From a checkpoint of a small transformer trained on Wikipedia.
Architecture: rotary positions, no biases in attention or MLP, untied embeddings.
Training: a variant of Adam for these matrices, 458M tokens.
MLP neurons of a small language model. Each row is named by its layer, matrix (gate and up: input weights) and neuron, and shows model dimensions 0-159. Each number is 500 + 50 x the weight over its row's rms, rounded and kept within 0 to 999. Numbers have three digits each. A neuron's up and down rows have the sign that makes its largest values positive.
A block is one neuron, or neurons of one layer that tend to fire together. After each block is what it responds to, as a language model described it from the Wikipedia text at the highest values.

L5.gate133:460542607531433447528531534477492557539536461500532462470576481452491459538566586561476502554584451521564451550533468384591496496438569536568500517439433542510556479470498506471512460549526506477500523535548516456443412494477510393499623421500446434480471546456519485473547536463545427484445495509448540469546481534491492595530559514536528571546539464458433499442507533425431535479472525492517443567547592512391506569488462533596558581430567512561543418559532500482543575494551540
L5.up133:462453523549539428479521534496488557513453460475588480485444523460490529483537460550545469429588434404512432470559429589481459495512492511497467483508509529584446445459526517468558569494423402587421434480588549505511642510486583554502465420574525518528609520440425454542507558491568465496504464565484506460577415540494544425492482555573538573451514434463457545457447545471584615495545508498524462469428502475507593481492575557521586545575513519561418533478564417533424532510499471
Responds to: Mid-word fragments, no theme. Mid-word pieces that finish a word (totals, picketed, Set, cartels) in tables, headers and prose, with no shared topic or sense.

L3.gate379:419558458505499482430508517461593562504470521579540443470556578542491469434582584468446465517570496433528550535581514467464462511456425470465485631504482576580492524484574492484577520497443506486523499489486524499500565531503534468539548464525479472519526538456504575496523532527465456480513516530407442496524514573558603507451551406510469537476486590500442544440534480486498498526501531418432537521566536434433586514429560452401495435480484502470532468584425531475534511615539536
L3.up379:494500424578601477505455550458457476505499495567455556491396400559504504506510551509482536471447558562497444479533465521482476434423413492433513543547510568545492570532471517561602433531416512512497594440423530615399520517519503424530460636617595439475431429610514393453477494527464495427383477493473489487375521524524512467486508445545500542439533512498553508483512499538577507447577528487436462567468526512510426416549503518555485466491531602479544458524523560499484422508528563
L3.gate964:463523434422513559499543506464535473448542516559467474488505431550484492459437483612566523463451462505523479467480486489445530520375436460400516571494504529553526543559555518461677439537433491623474479507518525557433501595490473459539512471486623527530483466538455480586441483472438408495463512463445429506540481430432516460545496488538492491548491520463528532430431451550464599517497496532488454491487497498416492375426468520471444480435399537523517520467476570496462410485509477
L3.up964:509515431565498462407539515427573410378496515503504433489512465540448554509510503563535489450482474495581406525491481482399574538447521495478529483547542496426480519560545488560514486499522463622505505553457483464441533576426536533446443442564519470480535601496474449496537570474475499519457438453562462506544518546620455516548440554516401379484477519521508580522452534472541488460551611484437435514443437497492508496410542584422423512508478587583564527536500422541461431442505456
L3.gate1095:438494456558474479447479490448494478459514484550504432516445471490454520523544432519522545473443542531590515500398470530462549493498488481491536527542474531493394541586486543518527510513511436518555475519552459494518458525465414539425452516545449502456438522598449412489451516495463462521513541442537512496597532490607547476520514539501483533427445528449406522567432439488494455537560580541503581509472560552466395496506567441489467511493535397459534525451490556539481500475475631
L3.up1095:535479486485425608515578554528581388455505485546483419533464490539500539457514522496558492530438550536598513507493408538414513497383439564436518532551464531569515556603597497398585534552434539485529442500527456464463536604531489531524472526500606550586528566525463473527406497547483454515431513465493498436436389443487545510501560503454427551578467531420416471437527460467474449531540495425554513397557532475405475447472547504433505490430493502475490585572447559516552465434520504
L3.gate1126:500477596426511491457520535468453534347528446534553370496491609503545544459472546457482514515525496602530393562523460579487507460370522478471476534541543501518534512553535522515595570534472435642510502467463497533454482498535466506496525549396496525511497491463439532486546536481545418529466515441540452557490466534608527546507569465527524595471531497561449531411453372484475549453508457463468548432470495444478483407469537473449535432447483444446567645466524555492474391457486501
L3.up1126:498532448486448637419470613567574572514402514469490444527399520497520459418410488513579505559502474414484476473522480522497535450459467445587518461430545451531438544362588425526491437447486443589516549474484412472562501498478450561527442578492550464505535551445540431519436464427563521419517492505451545514521466501516460480443381567473445429508530416545564501560443546479530541478469475550560451454406532488563401447494477437513536537455554531447429515462585444596446508518576372
Responds to: Decade digit in years. The third digit of 21st-century years right after a 20 token, like the 1 in 2014 or the 2 in 2020, in dates, seasons and table headers.

L5.gate169:550467497430448506505521383461524514492510505509520616521360462491515519479468412472556474539449503485497565493545549526444469522438502498397540469388617523535520554477366482495509441539552569404453496501501517431439497482514486418438512429482506471450483434537584418506472494471532540477521606460542556439432421433479484517513521469465462500462546515462528512516493469509520586557480517467515480543407511511441488527514356497434532483537495543517557494560535580455513505494481490
L5.up169:471402576481411484493442565441458542557411522471484596487519399518571590476514457471496454459585561454573514466506549520533507404442513489460504463461521400524456654434422447445520555540491531499482420482472567480593471509543549501423451483513481469519540500490540444460568423438542505528554581531562489432512452534531447531448542490499466544491606430490398542539551515435387457470580434432475456532438480484502524508465367473466505554614448556460493475528451525431550522543524429
Responds to: Score dashes in football. Dash between two numbers in football match scores, e.g. 2–2, 1–0, 3–1 on penalties; more weakly, hyphens joining word parts such as Deir ez-Zor, top-ten.

L7.gate125:480435451546497552400447441617531526479560564512470473490485474518565587582471482440530504494532556597586519578525457463520531446495495390591546416568484475497511536530433433484490493472492565482543532473385517535448468426423546454541489451508498465648482431537478553551553591465500470477402452475432470519410578518485497452494501473485480542438533473498501490467465477620545544489558486440458513442439485500545466417469565483523517473454606492420521522532521553521384458448395408
L7.up125:490512501496433554445492410524543435510505536580461513486512542472494538448480501559577524442552642503525559538471471502419477428447456420525457458558456543543465471521399390503473444472527557516556536474506520494447538445547529519604517470519560491677545360487489569553524508484456492356436393557433404450494553498501467451535556501391457567498557455560482534551544531548448530485546408416466511467483457435555543412563495429510507473489579433470531448437581574572457544481480479
L7.gate141:455478500480446617467541524588428463555531522498475428535427545507472512536477539522536547375463557502518474432448517448563545519471507524552532497486446435456460433543541481437465499558486529519524389530480530548402447386473434441457489428435545417591457537554557487539508611489503438472441490448481531527457450455492488503512467415531455489474547502605547446525486464459508543420551507521480552532376498543518449564399561495518545602501428423470468489517439563520436459430509524
L7.up141:423610553514464529482569561593478465504523559493488485563540542550481415513509481509475506501456601521568437416547440523505563535490502531509499602461413478515508503494384501484520529480424555512548451625542457506502452549560503506487457476472490576549494486553540537519442526505500504476470492435520504428471483537565504554537497409485559460549622570516587405534535563483484532512463469569506572453485524517490449517493520470482500530442445527442474474478526439522545559552429492
L7.gate213:512477444530428554541513567485506454530414528539500467350552495495558496500532509553454411458447512629451471438515579500553524553577586414471511448547422501471453439471403526529526508456518515489471579482456560529483501473459423488591554514478537484494484502554457492433528564523533513477447455433550509545510519512530514496519520457535512486499518439536589629594463473497507527585497530460463504482487506459502446423439437510572414567531478487498477434551618433469520477551393577
L7.up213:505479541576452454425581385596522500496503542530399557506557538475469533533550419453532535512479527466505462594527450452472574556347375451431498490563390468534450469624534484519598535377526499418511546439577441458520538464488466547463548595521534431459596423550442579518477403504554488393530468507455459528505543526504462515526560623529490499531415525436505494421594425497461552539570429483495502498403537477465476585531461495507472531513426489436399544523439493565513442468477531
L7.gate244:526570502533589496475468564486438421471464525421373374469535421580433478569525502522521506503458479531549543408504453588553401511436494505522525531459401434489467513548505433493614465464456497479581521530496433499481485500430537480438470523533489565503575532459436415431514504568503581484550520478475466485401447524442477517499562493478550456563516493647470471494508490506592618411561501428551461482453467460486408502490574497548483500556579501570504525478516447472465521572445542
L7.up244:419512525510463517474510584518502482510433511430466530421501490512390540523466480457539437521456474557471548521522571487524491450510498420515444503538473503403492492477381439422508500477576481492531573461486510531539447443469574472484508573403410535389477550505457518419460483442416536504482539545481536603476413446517556473469498542494433510585472451598499514543584522524491544583509473473432478555523565585547387542480508525389483494437477478581486573477462525424555535584469485
L7.gate441:474502507563436503436460457514481405542510487484472511409536554523466492492449546503533395514539492516450520517436464469459481504553484465427469425573465502471519431496524457534572540500476545476511567482445511466480480411496461492529483446426538415518594495481493385561485584559430467509451548521546506539581390540454398547489512513388500571477493422563561552549498470485566554494500528528496560529562512552465380552486402493517512507613522604494488580475648446477534450584489459
L7.up441:521399504494440511516489531560445507533556475522457531484459487488500552471439401582519478579524478435541591488489447471431563526432500456486444400606507550534459504454487458572651461535535552543479507590560553563496598503440431444424538509424430513420453502563576424564523491439490444545515452511417557553580386522529506530473515519460547489534495503526487484473518444518520485527534520615435445559518525554518416625537415509552492436502452494429433542518484527486559427529462538
L7.gate653:529538485546544502467583435414528614434508580412527473518447527545419449428492557456523472570512451584549481615520486510447481489446539518429461513530468469567524558483551504516471490467491487441501475538580479568446522545482416553382392458492596469412466487495524538516459559465535402418519473519502510465547530434512490443474498570430465490471511581510508547507510488496466524585492503431489528467499537536451514606485507421403475379497514498490530512479558528454660449500501431
L7.up653:586413502514467412463571505366555515526477436471463481497447545583520487475499603395506460694543494550496459557512531585419544526465526554622475523602472565545509515458494479521546565481433537542489451466457475469501535480421415506549459533559512545428608471462547545575485458517532521520489449585459511455552420569492569566527484482553568526554470543513502498477517496575543487466518407450513409506467460536425414531508482420459413527501558528528493512535556442449592454461522536
L7.gate703:438501466482510570478514456495535388509512460581526433402450459512455545547424590482485422525536518471417515515541543538526565553463500523385475427565505481548469484493477448461531553501496589525481465488431571582488428510508377458502544538472436525482537513489515454547492547560502509530475563575443510487473526465500426466516531511535564398566539474557492557547587538602485586463590473504398502485434504535556494571514479393522463423547544491393430555516430543507545513520472541
L7.up703:507489486516482526621489621508475457498514532485471575503505454462555485507441563396468514456508497481453590524465614446483510431444396506478462390486543508534527443437593546537592452552480525543486559474498507472523500438533470533382606537487435518416564544321488444485545502467429522571513490403411507525485519481515592503512508517486510505515440460552483436470557518489457440608462502510493518533577462542434451502421482560460502459495468428582403577467518521500565377548525569
L7.gate765:574441384537542528503553569506508508456452596464425489434455541538539429481437471507419510436509395484547516528519473573430464437475489436517504405619466450533595567434493484541509536534408493499501560496483555536538521565463455452476412514528476467379552413522513428497476471545511558434489503559502538573498439496622513502520508574489451519455429389461469523419497471526578458518542490465457465560504545511470455426527531509440416462469511476493543468489534534467551540517457535
L7.up765:426444439587523487470473465543530419509552483615420473546478448450595620480413453535546506434537485414550513503463524443400530492503508546505509487464545423464405405485456505510561447447473433498459451474497500551457446501488466525552572522514480522482471548499560404575562495488527423522524468500421430527543523533460488538534411484552451515528455476439529439446414486553441472523455479497536512565509381335486487445410475487547506448496592516559578482436477475411640467498494443
L7.gate917:579571461473580530503588428409532430542453549417413562471490508436455461524487399522504369638469440516475475517545518552489529531458562568414547491529431488450364503469536452519523449483488580432406481613526413532526522447494475427516524479515553466486510536456434548497521512486531438496500495431504479535466526464435538551457513460565451465506490539484466503442537451487521507500557505520535407524437517513500433448515442483537538495419555507440538500661503470460470596536434538
L7.up917:599536523425436496479530388506554557569517466483489525503477493464499519529620604425585442628512570511476571486535575451473519575431507422497519473522421505476463477476435529482570399516502551485545473519462534568491522516447460465513561508497520457473588469457408586488536556655490519544477388511445459478478596495435438470563583455543611478525520499501518462491548497584542566421484539561544537450444511560467486542552452444525574471485459539454434488447514524476506500473482529
L7.gate977:473374371559454481494558502463485505508527468516471424540513479577553498464461489534503517469404440476557504612435455470458429527494512563474442402552536514614496550421498458527543479589479436540470577497487480509462506462523522584496432449551450488459594394590511419573554552551537491544573481491504542513558441529565487517486380554485496515509502458489504459480389445479483564510606457421459514420502498517466392544438479413464500362565438451495522429536491458478464401523504460
L7.up977:503526510563575513514545489562509525531502526570484489576352474557523502462455508472499547515483498448514495606522527447360582506581511536504497430472443550467499418563484528537473499498434579484496640521468550473521440392498472438495470467502575534391432471415439527464477544492550446462348452510437554549482508443487530466484513440457425497560592469459535466537498501482424594508464450527491550544464518523541436530486412389480404572503558511498478592458604528516584504389514583
L7.gate1027:441478492528470525539526469488477454431543576506500503481542418591503561493510624451545465647508462566536464580503392519541521448503473454488539417449506407425524474472506509542572472405424541497515522437561467595441415478462485412522501532499486395437531579473543489463505529517454554521424568497503481531515488455552569469429463489504509494481454520442527536474537485501484515511587494535485441470471512551470375500516440506484486503526607449462541471487451503420593437547474496
L7.up1027:458504527533517527471482395503515503449532566468442447484538437543383623611500503484508503577415493449441579531474482560534453461460499543517496499462508551583476430497398460478488545529440556535524411492439509496463453469511425487464494444407441409411475474519534495535444546498553542534498522524506491473504433485547542529479518564567586461508449503483474500420511479683581482528556383474575530493422467432542478500491518432463508490492382452485477398406564558492469514534557476
L7.gate1067:482521423492521571468549435480479437427499484494411496426443525518464493514512445607541536532505464405548568559408536441523459570576496607581498449475464422527435555438419512489526533487455537485510509540501520507442517432462485518494449459442512473453410510504522497517598443487487405490453502527499446455657438531529391578507515497453461570528520512533539544567473504517543522519501445431530456530476534536569480379448505442439435567480468498536536440459494564457523426572503544
L7.up1067:545516413524542494479589455553518472399412472474462481491369486485402616550516445558540472468519482535486570538462584416558406458488487546509548440500492449510449534487441509457540548480521481472527521421394504537442501484357476553468564502470530483444506483519452518377481512481500518475565465492630486394597530474500551476484537533591419493530460513587484527492519446509516512495594346443460582533374479518543537513481481456480488441540479506491487483492425545470535426579517453
L7.gate1079:452574529546455580486453505485505426481524465485446464432402502561455478425449498448490493483504485460445483428548441562469447490499504478504554506551473474465456495442405474561503556513470543504548436522446483459569497461433489585443319511559570454474404492512458508574505451518479451445452401510464426488465545502504467563546516572473446530551477378646540548516406523571404478511534498510508580517477461558476387459487425500523479527595538472493496510469557446431601437496441506
L7.up1079:558417466550516542440452491528484451409598440458412495555521469528475517521484478455526514511539539485501488453456523445487499471443495490488482577489355544508464556487492455585529549548478479523569506449440485576481516504372454610464492544498529490447496575514556504491541491500511546495424446568454489404523572566518408465499469390480463451570500510568428520461459484556535536475589388490435503376490550511598365501524432482435609427471447533414521512472469473507476407524474497
L7.gate1083:516433464503492521502511483561426539443470545506498466531400468517451518508578426456423566428502437496482484543445510475515461546496435520542478424615491519551559493494580478495502605478519630546490402465503489548536553497355479545482447332467368462494460430534472433566447478534407476576455497491485501565472408493482504472468504515439423556482501501562531501542448486556434560439490485552463580506491430502447399557447428572521423404521522481508437513422514431410510425507507525
L7.up1083:498537440460524518535424416480556468482520456543445424476415486498404504465441441468445447474548468468510488431599429499520493433495447494483552432430457501519563548543570539478486436544496450581498409383538449455492526450571444517562434565459546473500422428640516508513435545493529458538400443495480494420466421530515467528471602495487406454474511506498485479607549551573603524533363530479508565566540392499578495540489457494541493543597517575506426486490544494532517515492476517
L7.gate1211:513512520466494536457458518488513477493463495515477502555382531470484529521566519506519478462437512494527494540391494582484552558472462453544516484546402495495467562564457507520544525551421463526392468469590529540489445546448446479505431453532517428543440520510561460582435537527460478467476512496474495547450414637489482643528449571448456491560470416534521377516484505550489523472535498522513584471542529445424418502515472457546509424466471577448485535465572506421539402481476513
L7.up1211:503435407455501599542498472482495467594446492547507435477411499429539465458469546440405455539445452372551486543395489491491562561488480498453523496573562445511446524494558474540501439567480564460490500557570461463488528488375528517559542453441483443492432555405462538504460486449442531504514510480455490495451553556446570451442440447558454478467527504438558436523527575405452389467546507517464590504537517506480447452431447534509484467444535591534498480472587464467519548512557368
L7.gate1222:508367457602485461446476539413472492485561485556402498503404438463458496503476468457542478515514424581538512639506431526469528555400502502493498496396542496428514535571574544507559463449413516532540549529505512456508577493420574556554526634496478472605575454530509513511472513505492556539506451504452496527499484519524519477455576497464483505541556541593483449534480459482551438494528479509560578475622548469575490544445445513465526547550489458507487541501492540539461471392492619
L7.up1222:511441445578478483399360541479522452510547504440523494476536462373522495551441484534537440485518476551442453487533495442533522461456425454586522592476533434448549523499546548483537487538467509404526540523511462414597502521500561523532549497406586501516555522437524529519525519465518525556581486547489374468503500548550519458468561456521552449493517473528469511539515493554514461503478555504485482473488527566619422529537517584461489590594566462509506553583422523483413468456462583
Responds to: Partitive "of" and number separators. Fires on "of" after one, three or most (one of the, most of the), and on dashes, slashes or colons between numbers (4–7 mm, 1–0, 14/32, 3:58).

L7.gate80:501473525396465528544467460579623503550503538390518454481483515431454558481416457408473458393519482529473451392497534588517492411565548520472604486512516463508411471473553487553471446540488557537538496521487493405517429525539521514493447430568556452537473458421467420455379495457573466423387554508535508556513489451424561496554495502470517504401580496524520409486471532495536497465491468462439478463378427461554537527476441422503517493542547495564453539427508484474509555513484395
L7.up80:468512566416478567467463575532538537387488555445431460477576477474515543491484493546484563520583464505502507480448541490505545516549449559327455532499454482493514553481631499471550455560514455445458469479485456511472467533465439525511477407488471501506527418450511463437537438498476438580509524427480453536467452535557493497470479505499488415427478488487463519500558496475482524510467481474469500469347453477542478519499513488512510503487546488550561546473497584527411482556519532
L7.gate181:452477451421475495444518549437509379470504432514501488480484541554463441503462451506487503571529478415465490494456637435577480537530478500506487525497515512472479518507563505518535483582525466434539447502469534445596446470557438469406415429552569421494526467499544462556543465461541397512432683544446471501469387501503494505413532504480463423514505526590415516497489437560469558479499509457504487516427443436582553489578505499401408469502500460588533527470498499421548556520515478
L7.up181:422472511610532543425524427564460517465452620407312475519441442535500483500537489486593488476572492520462460464576549575506456501557523466497479503575504475482439500597569509431476624485463531480529582513503525465443569496471482454479487471533518521499547493514465567616536536462453496585515581510527565665475446447492488473453420542440494553485442456550606486508498563476515474526541512464567472470506528512548490406514601574475456518432522529517545477525469465503589483542542527
L7.gate280:532518585546467571497446464361468496539570527409449521425423450467455591463467470481453578405451509507583494472394527498501507469551543493462484550446509489500526578459519541487493548517508452446509507456485534446478428476500452427446456413545493378576467524456562403470555507466567376457559499464624529555502511609467544534463511528474480461436518459541433486454502401495519567539495490442484416510398526517481491516513391511530585509461488557533608542452539492570406526508476525
L7.up280:515530464517523467533532567535477543535484477454439456515416484458511539508538541528500348462523469488485451556509460510507538564459487563437516537461510424577459478482415478427520513575467515549522488458400501526372545440540518493557515450462509569553532473464601511582480491556523471519636500548537533516480479488442549527596552520548516551552496491530516547490490382573562595475651544490518457537546415492499542478503544496453570438495501536461533373580475446550516508587555555
L7.gate299:469490541471402479572608519500539510594512429520501469474477436525520515495466518575528542567529460454459445529436510510503547502522506525543567437422482545516448627513469531486483510529419491576502513521453587509491515525494471502574441497556475456509551614477550504495532514567429445510462595401536473524549444630474528465489585478478435528486588572507441559511440533437491595443515467530477451551501491595449508476493557407475410493469520548540459568395560510501488469525573556
L7.up299:479379510486473457411423472434437579514540618526413507563535498572482514584528373522478562501481507403544454525474457557460478539470522568469505444468434580594633543428457508520505510537439403428491538619538518470464495586443521565554396547500397529489505456480480576507564539491506578577377513459498503473489497562530526560510408513517445461561487558464474477514453526386507481540533515489486557538541562456498526554457478528512411579474505550515507367437554513525589463549464442
L7.gate318:504441486566420501447487524464450441397519495420417331544516437567472543489527460434486473555393404434476509549527480618527488550510490506507512525528449428509463464539574452559591473563431478566506419497567428582500487522467464538367449524554439517474588497535462470503472452465577455517499602443498572556524510483527525515408438469468355538463467519554394515531492444483572490577516516521561538514501509516509420471507539512461442470421582421536475412451561496529483514467557434
L7.up318:452612439509541514559496486547536526525516467522495505481583461448458443570528452548497478496473490505427549554480587559532516518540505510465508409476479459546528521475541467559461534503518519523501454449502551532564452419496494535424457445494451486504378434515477479482476523511554463475550501464506529435548575487408468517507493497494440474451574456521485554446476457548566495584522525567452526406524395511510530484514469492548586651553440485520508543516583478513357539483445474
L7.gate372:513475598598491508482525536507409481483536559450531423491476506589504435604542455479492564504357543429404425481530529526476468513464467504533528499629462520447495405483482525471583487492523520492477482487537504499499550511471579589458465470503567575530468496550528563456524395550377455553530536486491563455434565495443487600524575545491480520545586523505541525552556491526434498480509572557530467471546448434483527457485533591415440542535488498488382475431535548470541493451510524
L7.up372:490460432511519516578500552504473506485528564533522466440512492503456524546461505495540532473473319403513456540482498558505404555478524546444419444541502578480463437435509415499504442424519515475442494428410554561433508447463462414548488480478484525463505475518462436517516499469517437538452587555421468531491506540620458579516529654434517529560473482528489505480460474473478449660411532489478457539502542544528540519430444532460386478372483452535464526500518554411493440544501475
L7.gate500:524499489562444525377505537518529365555546470484510393472521531527469536605523529451487597481464495535535431518497486552525467515458448411557492472576498554472505446562624428554599530589481456478462480487526561468493464536419426456493437432498516431559481464566480427484435545501447381470476483466510521489449498487485464487516538531492438503551461534578364483382500475562499614476491473490518589523433450462458530440433462476571460545412568557584428484460534530416448474524490439
L7.up500:466528494484432509521525502513509497520491478442546551433467492557595407572450446467489489560452436579499466577448492482559562525561533557453545594529553499546565460401551473415518465616531492431496523481509518451511540418475541488426495487575510400513507578435463411469467457547526448495451567499471534445540658483483431449541437538399371533418557467408484582561514518457509552416514512546498481502435478466476545591489567454421485498421462486551495433443495451468420539539573464
L7.gate509:450486444465486530541479494537500546538519465551537459454563592576483498537489542473446558566433445520480444445461468540501576486457516544479512534425487454489523489480514561510463476553490648504551482491547521429523421473554484565505539492573464507471493452565493475512522460562462494415442568613521500488519514383405504510518578485538483475475469393395509501493472492549562517499462524468602504471474456480465563495589619478587500563420537442546552459501434490489575510550557477
L7.up509:471481525528512551540569434518504616499519462481536464487487467481497495549554624527433514550556498471552484485469443429544448503535501417409524492517475561508456478451514493491552567536546511449481516470569466488508512482426456453441472344594503442566513603528462509497546513462414415486501547526469442546557483482483474501528547483492426527436561415553552533488391444494530523412412517453535485449424513586554512574512519416507446537487530493554500480537507551414433492601551523
L7.gate557:453522520508464544473558443506567463509435528498453490477445559536508450476502513498488510506477482490460465463552468514487484473437494499553560564453574547441533548555570478523550478522438506518471530526529601521518527443493455502483506456540550448557551541597485383550567509626454449403477559498458542463478425477545479547376430506517449574503546511504507433399453548511433570528511573567598499473463447522505537530444371617491585587486588552491471460567507569523589548548425501
L7.up557:511458474550504600530554337543468526452536532360403493589490503505421483579570501447552589424464512431487475550474494469537435520456491483517542391554451513509448520471487470523540617536459431526557442555523502543517443441489467544409482364547473451495547500500543632477469491476579467556440471463449480416412531482489467418479481488521433526445573370539550440514386489460500496436499438526477507523469456491574488558412466489482530560504468496530451534424497446504454439500520463
L7.gate660:482584542510466545421483476434467374474506520461550415469452452583427499621538475461538541553431547552573485575484451492561441570542585564452511477581487466527445513608514474491654515556425544560541467487465498535498577535442501421526478453435520500556414404590480378497473442542451503485583457511503460485423439470502500479569504563430439547413486485520476484497508503550434572495548604536494582461512453498501470412633513493595551474491494515533520551485434549557447521467492448
L7.up660:530471491485449632468449551502586515539488525477411468577435526496458441564468508427517527503527508535487540536377416524506467433576491470386463541554458561498545527522532496469503553589532508480401522459543471544547495554493440503498474577411519495578553577500465377504440440446530494575510551468507438514454434513523566472597483463575455548454457493474469494571473548441531624483458524484597479526549532591483457497475492471545433486434468598557486464419545459489540497437500453
L7.gate720:490518468478483581496560542522501463427525468438517505478472564537543509544468424514511599459556532477511547534453468500587501593564531520507507536510460478483517485515463539490625567548456508503426555433520507487577545457525466470435361410448453425486441484508498394498533506542463492521413588508435502583573555543476431512525515573535472430459451491473432491500550444533520501501508525431463601502439570409533508424481545465400517457454498506474435575391519506467442447474513600
L7.up720:567521536510507525448631443518524474465593511460548487451442405509527569608547494423531404384513505508494453514468479576550474552520460539471502546506557509490466573578462513478544545429363501577494423345553475523501557420542489524529541509502425503459558532567564405582537506579412533491550439430499493492470515564517521479498452570552493505579554535374615426434576580489547476513496407529446545504462578410477573496505545435441519524521533471534493408456469548427546450604493449
L7.gate956:476573429385504495469573529525565527491404490455646489530456473538496507461479473467514534502490504498475419556509514477522446405548538420452496509595536479452480486544539376493384466518531594487535482425595459533463423527514525469569445434499465443511512400415473449439515544468467457544466521508527481494471510533479470537430473500494442491465490515468444530507503353505503497501465496535499532557511571526539514513531578428479551558436563456558451454527359511487544449476465557
L7.up956:534518530378453472581469492473472493613476437430585505483442493502507527463444469550531593435535398444454470548463479502466496491464468474415576512548516544489447483488622386444529498556547573472556440531541513531552519534524477428446473428489499497569399483509432519519569482463471408456411544466604543497485513557497493454593540536471453464475479524477509581553502452470537535392455447524530514486444505567494402480517542533443457564564418463576551496440535499487429457476471489
L7.gate971:525421449476504433382527517499583499533571510509449444437404536488426511489512404476574566541524486429533455497534544570418505521476493600520532461506542468560516448562537510604503500514556500438583524468544445516495467528460422642541506504549494524509607494481457458482508574551550515450474513432500572356439487503437505490389419429575446487481405536505474446452438405560563477470556519406534663451564474475617507579494540565585495552448514496478464473545557548535540421522548538
L7.up971:449402566507467516557546487487569480532468451435496539515468539456549408519439508462455486618516483469456478439519525468478565423485483472593465576540513577416505493500470541527501491457543552428506491580459599480519472469533466443406508552514451430497460527530543487510567446578474492455581500543543549448550595472576544438431581496483527524548490481502541505551543564516496594439495498439622471563522563461502483575476407451466540574499510581556471515555496482550475498486508584
L7.gate984:465528487512403538522501586466508395446494519432583466478535425427511454544519491504482519427518486606574568512556580522500514449390488490535534453482542543468500512547520478544604552516567432513498460556460416564490528531455458442483520433415543528514560440449461463564534505544484425472479423417555521564464519521462510567471491511407562494443585508508527536445416518543556434419535634483476532496411461423507499572449455492490421552487560528468529568453399488510526519551427537
L7.up984:379502480496421510545519453409578374503534482492469417497461485458429486482482562466547588512514519495485534593528479477536566604540450528362491402495385471469375427446494467525480500464412511459623480493552493545440494419573332435413534484476576457499485551484507476586454454459472625440490531538469478452521600487512490446586555557476443488503599471605460547533480498538453492630434457551561534503419457536501588410522521435501569487483470434474527526541526537539612494479483493
L7.gate1026:477444469576480555457549474490494532486550518440551494545463500541500516518448468536526558461490425551463520535466528540517556480531480463469514485504509393425527585502506454524586560495422504544464516609503564465590513517482434449452419469491516441451523481489601533488481553514584448468480669411482547578492440477453542498531583526526490455444586562364494452471384452512595535524562483418528421493498501533495551533512448482518413492471564564476479563487488522480575475559522543
L7.up1026:480478552505473503495530489470596502515552454468541496497440526539492496476376403503556521419498495483412401500490580563456526475461380496392481571476464496553495500390553511490573513491455463525494495485549476492534512531497408485355520464543589503439458472486504511434461424531488426416509605442549536441537523458422513501542575564520579384479482457457499453503571433553498453495478508477435512515391453470550535584556528457476473495436563564451423586486492573495583495555589469
L7.gate1197:494423533518486398544503519540500500523516489458474508557469497583483547534524462496466511378508531430481542449513534531552547478460584448590540451504477505509512418496501489519509547501594437562498562461542517479481422449455462455476434467498527425487451501519497534480513484546544472429402563434480478553497479459568521567466427520412457449452429521511529428383505513474497584469572530639458506509470511507507520514528510465576433388482554487546433429492437494431513375480476522
L7.up1197:527477459524434451526419511499500474509489500497590526507482591403466475559529449501573650477414501552435419516468587526483547465577540445525472581472511496505453595428533503493435534542555551417553525480539516498580524487534547508501433430489523607519504555499540472505514604532594461532467519508535441427527480498403538502500495382524548424480445490446573488523515580396497548470503565483497643512527430503455594491422518547435398561440468500476384528493486540483540518500483541
Responds to: Early word-piece continuations. The second piece of a name or capitalized word split into fragments, right after an initial letter, e.g. S-ter-e, St-ann-um, Sart-id, St. Johns.